MLP neurons of a small language model. Each row is named by its layer, matrix (up: input weights; down: output weights) and neuron, and shows model dimensions 64-191. Each number is 200 + 30 x the weight over its row's rms, rounded and kept within 0 to 999.
After each neuron's rows, "fires in" lists the words (lower case) most often at its 100 highest values on Wikipedia text that the model never trained on. A number after a token or word is its count.

L2.up40,192,193,189,198,225,238,249,279,242,162,145,161,165,163,182,196,206,156,172,175,205,233,246,159,196,232,241,281,243,233,165,146,219,139,209,212,156,213,174,171,179,211,235,228,239,242,201,194,228,226,207,167,177,170,172,226,179,176,184,232,180,202,144,217,208,200,181,220,210,196,170,134,214,193,196,215,186,184,165,188,195,183,240,154,227,161,204,165,147,205,239,156,202,235,197,220,139,237,164,239,207,226,203,166,234,193,222,249,200,227,205,203,189,143,209,202,237,245,197,227,190,169,184,216,180,195,215,155
L2.down40,169,216,172,220,174,206,197,232,219,195,212,201,233,179,152,99,186,227,259,179,189,150,207,192,177,154,260,214,211,157,149,191,188,180,201,216,170,189,174,300,206,205,200,226,213,194,220,231,208,190,182,139,182,224,242,183,205,212,243,230,182,192,176,242,232,187,168,200,168,223,164,160,209,243,186,242,221,246,172,205,224,171,166,152,162,253,213,216,195,187,236,230,150,219,187,158,173,251,200,152,213,157,205,214,196,188,178,191,186,157,112,196,225,204,195,247,169,208,172,220,204,205,197,207,207,223,192,233
fires in: "same" 25, "those" 11, "similar" 7, "previous" 7, "alternative" 4

L2.up749,243,192,146,182,171,148,166,241,203,173,231,292,227,157,231,188,197,204,203,161,203,210,211,147,199,215,194,188,227,217,219,157,152,142,227,117,223,179,140,181,215,174,196,184,222,186,195,222,222,216,235,190,188,193,214,208,142,201,225,213,227,175,177,230,171,182,232,248,228,174,214,186,240,203,223,188,211,209,188,214,171,199,193,182,235,200,164,206,204,178,217,200,172,240,244,166,191,242,131,193,217,163,202,252,272,262,169,198,248,219,206,197,228,211,186,182,159,212,227,194,173,184,232,199,149,211,125,148
L2.down749,230,261,208,224,182,193,215,150,233,205,217,210,201,156,200,137,206,229,171,201,191,147,249,213,174,179,205,152,206,203,182,241,198,260,146,178,176,159,227,214,234,230,187,210,196,138,198,253,250,216,247,208,197,185,201,274,202,147,186,223,177,171,217,202,194,246,126,229,223,177,190,189,188,224,219,219,182,195,177,220,193,218,155,219,202,165,208,189,204,178,206,237,142,240,218,199,179,165,173,202,168,183,210,217,248,211,204,178,242,148,283,167,175,218,181,209,186,200,226,180,237,182,238,224,181,193,179,188
fires in: "school" 18, "temple" 10, "railroad" 7, "s" 7, "market" 5, "university" 4

L2.up1219,232,158,180,209,206,228,185,194,188,173,234,208,192,212,220,155,151,171,147,233,201,152,196,157,232,167,199,257,203,236,179,239,213,136,193,222,220,179,178,180,200,215,165,225,205,200,214,215,141,196,195,234,188,249,176,275,179,181,167,174,224,233,197,181,232,183,204,197,213,174,188,271,154,187,189,233,253,177,184,209,207,203,198,236,216,176,199,188,242,133,231,176,188,217,206,199,213,174,185,209,183,176,148,213,195,159,177,132,212,177,214,171,184,251,232,145,265,209,178,190,220,139,239,181,159,177,247,191
L2.down1219,222,193,180,146,192,271,173,218,221,138,184,233,150,191,235,158,173,202,145,200,245,201,187,181,207,198,238,231,207,192,198,145,201,223,212,199,195,223,271,152,219,211,207,219,221,208,237,213,249,224,147,188,213,179,217,141,192,195,189,226,210,183,179,195,198,254,195,203,208,194,208,261,185,198,185,201,168,174,210,174,171,247,168,203,209,176,169,197,208,190,224,168,183,204,184,155,178,141,191,186,144,158,249,200,197,216,242,232,160,230,245,215,194,176,212,199,194,193,164,213,200,175,222,192,141,229,192,196
fires in: "the" 38, "a" 16, "new" 11, "of" 6

L7.up250,166,258,233,199,233,196,246,229,209,210,198,184,175,189,185,215,199,154,234,183,207,141,204,186,171,176,187,187,215,176,202,157,206,223,203,180,196,179,192,275,227,176,185,187,268,186,198,218,233,249,196,215,275,207,225,229,229,195,251,149,169,196,238,208,185,190,157,155,232,209,199,201,202,202,169,245,191,214,214,187,235,227,211,217,236,194,175,193,221,172,209,190,202,176,218,124,249,185,237,191,227,159,169,215,186,177,205,151,199,209,267,224,206,186,215,157,228,246,200,204,182,150,165,204,219,174,155,167
L7.down250,211,199,203,226,215,197,252,234,126,244,153,196,201,181,199,191,203,192,197,196,180,161,158,207,266,129,183,175,195,177,174,147,211,221,192,195,189,176,192,224,224,220,197,146,272,222,215,178,189,164,214,244,223,145,214,207,155,179,206,199,174,172,255,169,198,214,192,216,188,238,183,209,213,214,201,219,261,218,180,163,242,217,177,206,213,189,148,173,210,223,238,174,190,229,207,186,175,181,244,190,200,204,220,225,153,217,209,180,170,267,253,198,236,212,242,200,194,213,185,207,216,182,196,239,186,235,200,199
fires in: "the" 77, "s" 4

L5.up100,209,203,163,209,186,233,163,212,205,175,206,221,174,244,219,191,203,200,204,228,154,187,232,213,227,170,245,191,223,172,163,238,206,176,198,180,201,184,177,192,186,207,209,197,213,156,190,196,185,219,240,224,179,163,174,209,162,277,130,201,118,180,213,227,203,196,214,241,180,182,162,184,235,200,226,163,211,232,200,205,183,229,185,228,204,185,194,153,211,199,231,189,202,243,170,237,152,159,203,247,187,208,137,220,147,199,182,240,214,232,225,189,198,196,224,208,217,225,269,227,187,195,220,167,261,167,194,286
L5.down100,162,219,222,197,217,175,176,208,124,238,201,191,228,202,197,201,237,175,173,154,163,204,222,179,202,163,241,186,198,244,193,195,124,211,214,217,182,228,146,203,228,252,211,228,210,177,257,247,174,212,171,197,149,206,187,199,170,172,225,190,219,166,204,184,189,193,198,226,199,165,193,220,237,173,275,219,193,212,218,186,177,170,186,177,176,196,223,214,240,170,198,133,213,209,177,230,137,259,216,198,207,208,228,223,206,211,198,261,234,183,195,223,185,169,210,166,143,198,207,234,210,196,226,148,187,203,158,191
fires in: "the" 31, "include" 11, "included" 10, "as" 9, "including" 8, "to" 4

L2.up224,227,186,221,214,231,195,213,177,118,132,300,143,243,181,202,196,269,273,228,254,249,214,189,181,226,260,145,206,198,230,207,221,190,230,198,213,178,173,238,211,181,231,122,264,200,205,217,216,195,235,209,205,181,227,177,163,207,173,194,201,218,195,260,210,186,150,179,213,142,230,201,176,195,216,208,218,222,182,185,218,221,211,185,193,270,257,209,195,214,149,186,188,211,205,211,189,196,202,200,164,232,197,156,170,192,164,191,183,145,164,212,143,256,185,218,240,180,179,216,144,226,237,228,222,165,189,192,155
L2.down224,217,216,176,213,236,238,198,203,178,169,211,171,224,190,176,233,137,266,207,256,225,199,195,177,172,169,190,241,231,254,200,208,197,231,211,169,211,204,226,137,200,225,160,172,221,263,186,200,193,184,189,219,161,191,216,175,237,156,176,223,218,173,200,228,188,217,123,186,246,163,183,204,219,173,171,242,185,160,197,196,199,228,182,192,192,165,240,202,184,293,145,190,219,206,217,229,174,204,248,204,246,219,215,183,228,205,201,265,169,208,254,199,211,237,216,175,210,233,207,193,190,213,238,162,226,179,194,155
fires in: "only" 32, "most" 19, "highest" 6, "total" 4, "best" 4

L2.up685,197,129,241,224,164,144,182,216,222,244,247,140,196,240,235,228,186,168,250,207,198,212,229,212,192,175,175,173,206,217,195,219,179,226,219,181,197,217,194,207,149,202,136,173,161,193,188,220,183,196,184,197,148,237,152,229,251,197,227,211,167,182,206,223,238,178,203,213,201,250,236,217,227,229,214,230,187,236,190,186,197,191,247,180,197,233,159,214,155,194,163,203,254,213,200,243,187,211,161,222,214,231,185,216,235,202,177,188,252,227,213,171,196,180,194,190,266,208,221,234,219,178,228,211,182,222,178,214
L2.down685,249,190,217,220,200,175,206,210,193,268,238,189,170,142,208,218,153,202,246,217,206,198,217,231,189,206,166,187,222,246,162,203,169,227,199,189,194,192,179,187,158,183,192,174,187,231,208,177,240,211,155,165,175,191,195,202,231,213,204,177,146,177,231,224,221,204,198,217,250,244,209,220,181,226,193,232,242,253,177,131,162,178,197,208,210,233,145,231,199,242,179,239,230,261,243,218,142,186,250,188,237,162,184,176,232,246,178,200,163,185,178,217,183,212,216,178,221,212,198,198,200,200,234,196,209,161,144,213
fires in: "is" 19, "are" 11, "2026" 8, "2018" 6, "2023" 5, "has" 5

L2.up650,227,197,271,195,173,199,159,192,180,274,146,208,211,223,180,184,178,230,215,210,207,183,246,222,202,233,268,162,190,186,231,246,245,206,150,160,210,198,204,203,209,180,208,231,225,217,189,181,265,219,219,231,140,234,212,216,229,218,148,244,225,155,197,185,188,194,217,193,147,207,254,187,203,165,262,178,152,228,217,161,159,151,203,203,167,192,170,199,181,228,210,193,198,246,229,224,229,195,235,213,216,220,184,185,176,119,207,220,240,247,216,170,216,185,159,207,297,181,183,253,230,223,227,195,177,221,208,192
L2.down650,230,175,207,236,131,191,211,172,159,228,149,176,241,216,123,160,187,181,188,187,212,154,190,254,188,187,174,184,263,178,230,215,194,190,237,195,214,243,204,142,216,220,197,270,231,215,200,214,210,212,242,192,199,216,230,170,218,233,184,194,225,204,207,206,229,172,231,184,190,202,192,135,150,136,210,204,161,201,237,173,158,197,247,245,178,162,207,210,202,186,214,243,208,219,177,208,215,252,186,191,180,199,189,238,184,201,245,169,195,281,233,175,197,199,180,247,256,200,173,194,209,218,175,152,236,216,269,160
fires in: "or" 81, "as" 6

L2.up506,182,224,212,183,182,220,210,261,194,210,208,204,189,261,194,205,180,239,176,217,192,178,220,222,170,217,223,216,186,186,212,246,233,214,188,218,310,226,222,203,221,223,181,223,160,210,136,234,194,173,211,189,238,183,197,166,258,187,155,189,277,177,287,181,225,211,256,218,211,227,213,215,227,247,186,160,132,194,164,161,181,206,200,148,192,177,168,186,213,183,192,217,146,203,210,161,170,240,171,190,207,198,170,196,188,222,150,268,194,166,205,244,174,210,178,188,177,201,195,216,170,155,203,206,159,156,188,234
L2.down506,206,218,187,207,147,192,177,203,223,193,210,221,194,263,238,175,137,225,146,221,180,204,201,183,175,209,234,203,166,185,153,262,217,224,189,185,257,280,190,219,216,235,166,206,182,169,172,202,223,203,154,215,222,174,176,176,227,225,131,167,218,127,271,190,215,184,206,213,245,202,185,209,227,265,203,163,162,212,169,146,212,217,233,165,211,168,190,197,231,188,184,220,201,215,225,206,150,233,212,148,166,212,162,196,248,249,161,208,186,174,201,222,151,194,205,193,182,148,200,216,179,172,172,147,163,194,210,217
fires in: "an" 78

L2.up507,238,229,198,217,237,163,156,197,180,219,193,199,161,180,202,184,230,211,181,167,174,244,196,185,214,234,199,196,240,215,181,238,189,169,217,198,236,159,152,168,173,188,259,246,242,198,206,234,197,232,173,220,221,174,172,219,180,184,214,193,196,178,208,202,168,233,178,160,158,167,239,224,207,200,233,307,192,264,218,210,176,157,196,230,153,190,156,200,182,220,154,248,168,209,251,186,244,217,206,157,182,202,198,176,185,212,160,161,167,164,139,191,219,190,244,142,235,150,151,158,168,183,184,176,216,198,185,184
L2.down507,251,151,195,176,223,186,193,226,264,217,201,251,191,186,191,196,268,217,215,239,200,259,183,207,225,265,191,209,195,271,223,190,169,183,239,210,243,152,222,152,192,202,236,175,237,198,204,226,205,214,130,200,223,233,143,152,146,239,161,210,164,172,224,197,178,212,154,172,146,149,177,215,237,156,195,208,166,161,199,168,194,251,206,190,116,168,155,211,210,206,204,213,216,236,213,170,143,222,192,199,185,151,205,225,211,237,199,213,196,175,164,239,205,241,164,192,150,198,209,109,212,217,196,158,202,213,207,233
fires in: "national" 22, "museum" 17, "of" 8, "kunstmuseum" 5, "house" 4

L2.up1167,184,240,198,236,177,131,195,196,225,198,235,229,175,219,240,202,173,223,190,197,240,219,181,155,156,208,236,202,198,218,125,192,172,213,210,251,200,146,174,180,204,242,128,197,201,227,191,179,213,211,156,206,214,172,248,193,168,233,191,187,163,141,188,251,144,202,264,140,235,157,271,168,148,189,214,254,192,163,150,224,212,155,215,208,223,225,188,192,205,174,156,227,177,224,248,190,254,204,180,154,172,225,163,167,189,216,173,155,158,214,195,240,195,219,242,165,209,199,197,214,212,177,171,213,205,211,191,255
L2.down1167,179,250,212,267,190,164,189,175,140,204,235,207,220,165,232,135,261,272,165,138,209,212,162,231,216,191,182,196,189,227,196,204,207,163,211,192,224,196,200,188,236,227,152,204,162,169,162,202,196,271,179,144,211,201,169,169,233,273,160,222,193,182,239,262,206,247,222,214,182,171,183,180,128,256,200,220,205,178,168,163,207,186,179,211,201,222,204,204,202,195,163,239,154,224,134,202,181,168,292,206,196,193,216,185,168,162,225,206,188,208,240,213,182,220,174,209,153,205,191,192,219,224,210,204,208,278,219,227
fires in: "american" 38, "s" 14, "russian" 7, "german" 6, "azerbaijani" 4

L2.up955,209,144,155,249,205,185,222,223,198,224,163,166,156,175,236,192,233,196,208,145,171,178,232,208,201,189,216,188,217,204,198,221,214,193,152,254,223,198,194,221,160,205,147,180,201,192,170,246,205,191,226,145,191,204,174,210,218,215,227,178,191,174,240,235,204,175,221,251,194,240,242,210,202,211,172,243,149,208,158,191,207,149,239,228,190,180,174,216,236,189,192,176,154,187,200,193,198,243,191,245,254,184,161,195,238,160,169,200,206,243,196,180,173,257,162,172,207,216,240,159,184,173,190,216,171,196,231,223
L2.down955,181,204,150,186,226,196,192,233,144,207,194,193,189,191,251,139,204,189,219,227,190,205,214,203,223,222,141,194,176,179,197,232,214,197,185,177,219,206,175,152,228,184,221,203,229,197,199,152,195,229,195,183,187,284,229,204,236,206,217,249,140,130,228,229,199,207,177,240,183,212,228,200,159,217,202,194,219,203,142,151,216,210,210,164,206,240,154,234,259,203,214,215,213,191,164,205,250,252,223,174,230,207,162,167,205,182,180,264,262,166,180,192,213,189,173,234,144,180,249,219,208,158,212,178,234,181,206,213
fires in: "one" 58, "each" 16, "per" 9, "an" 5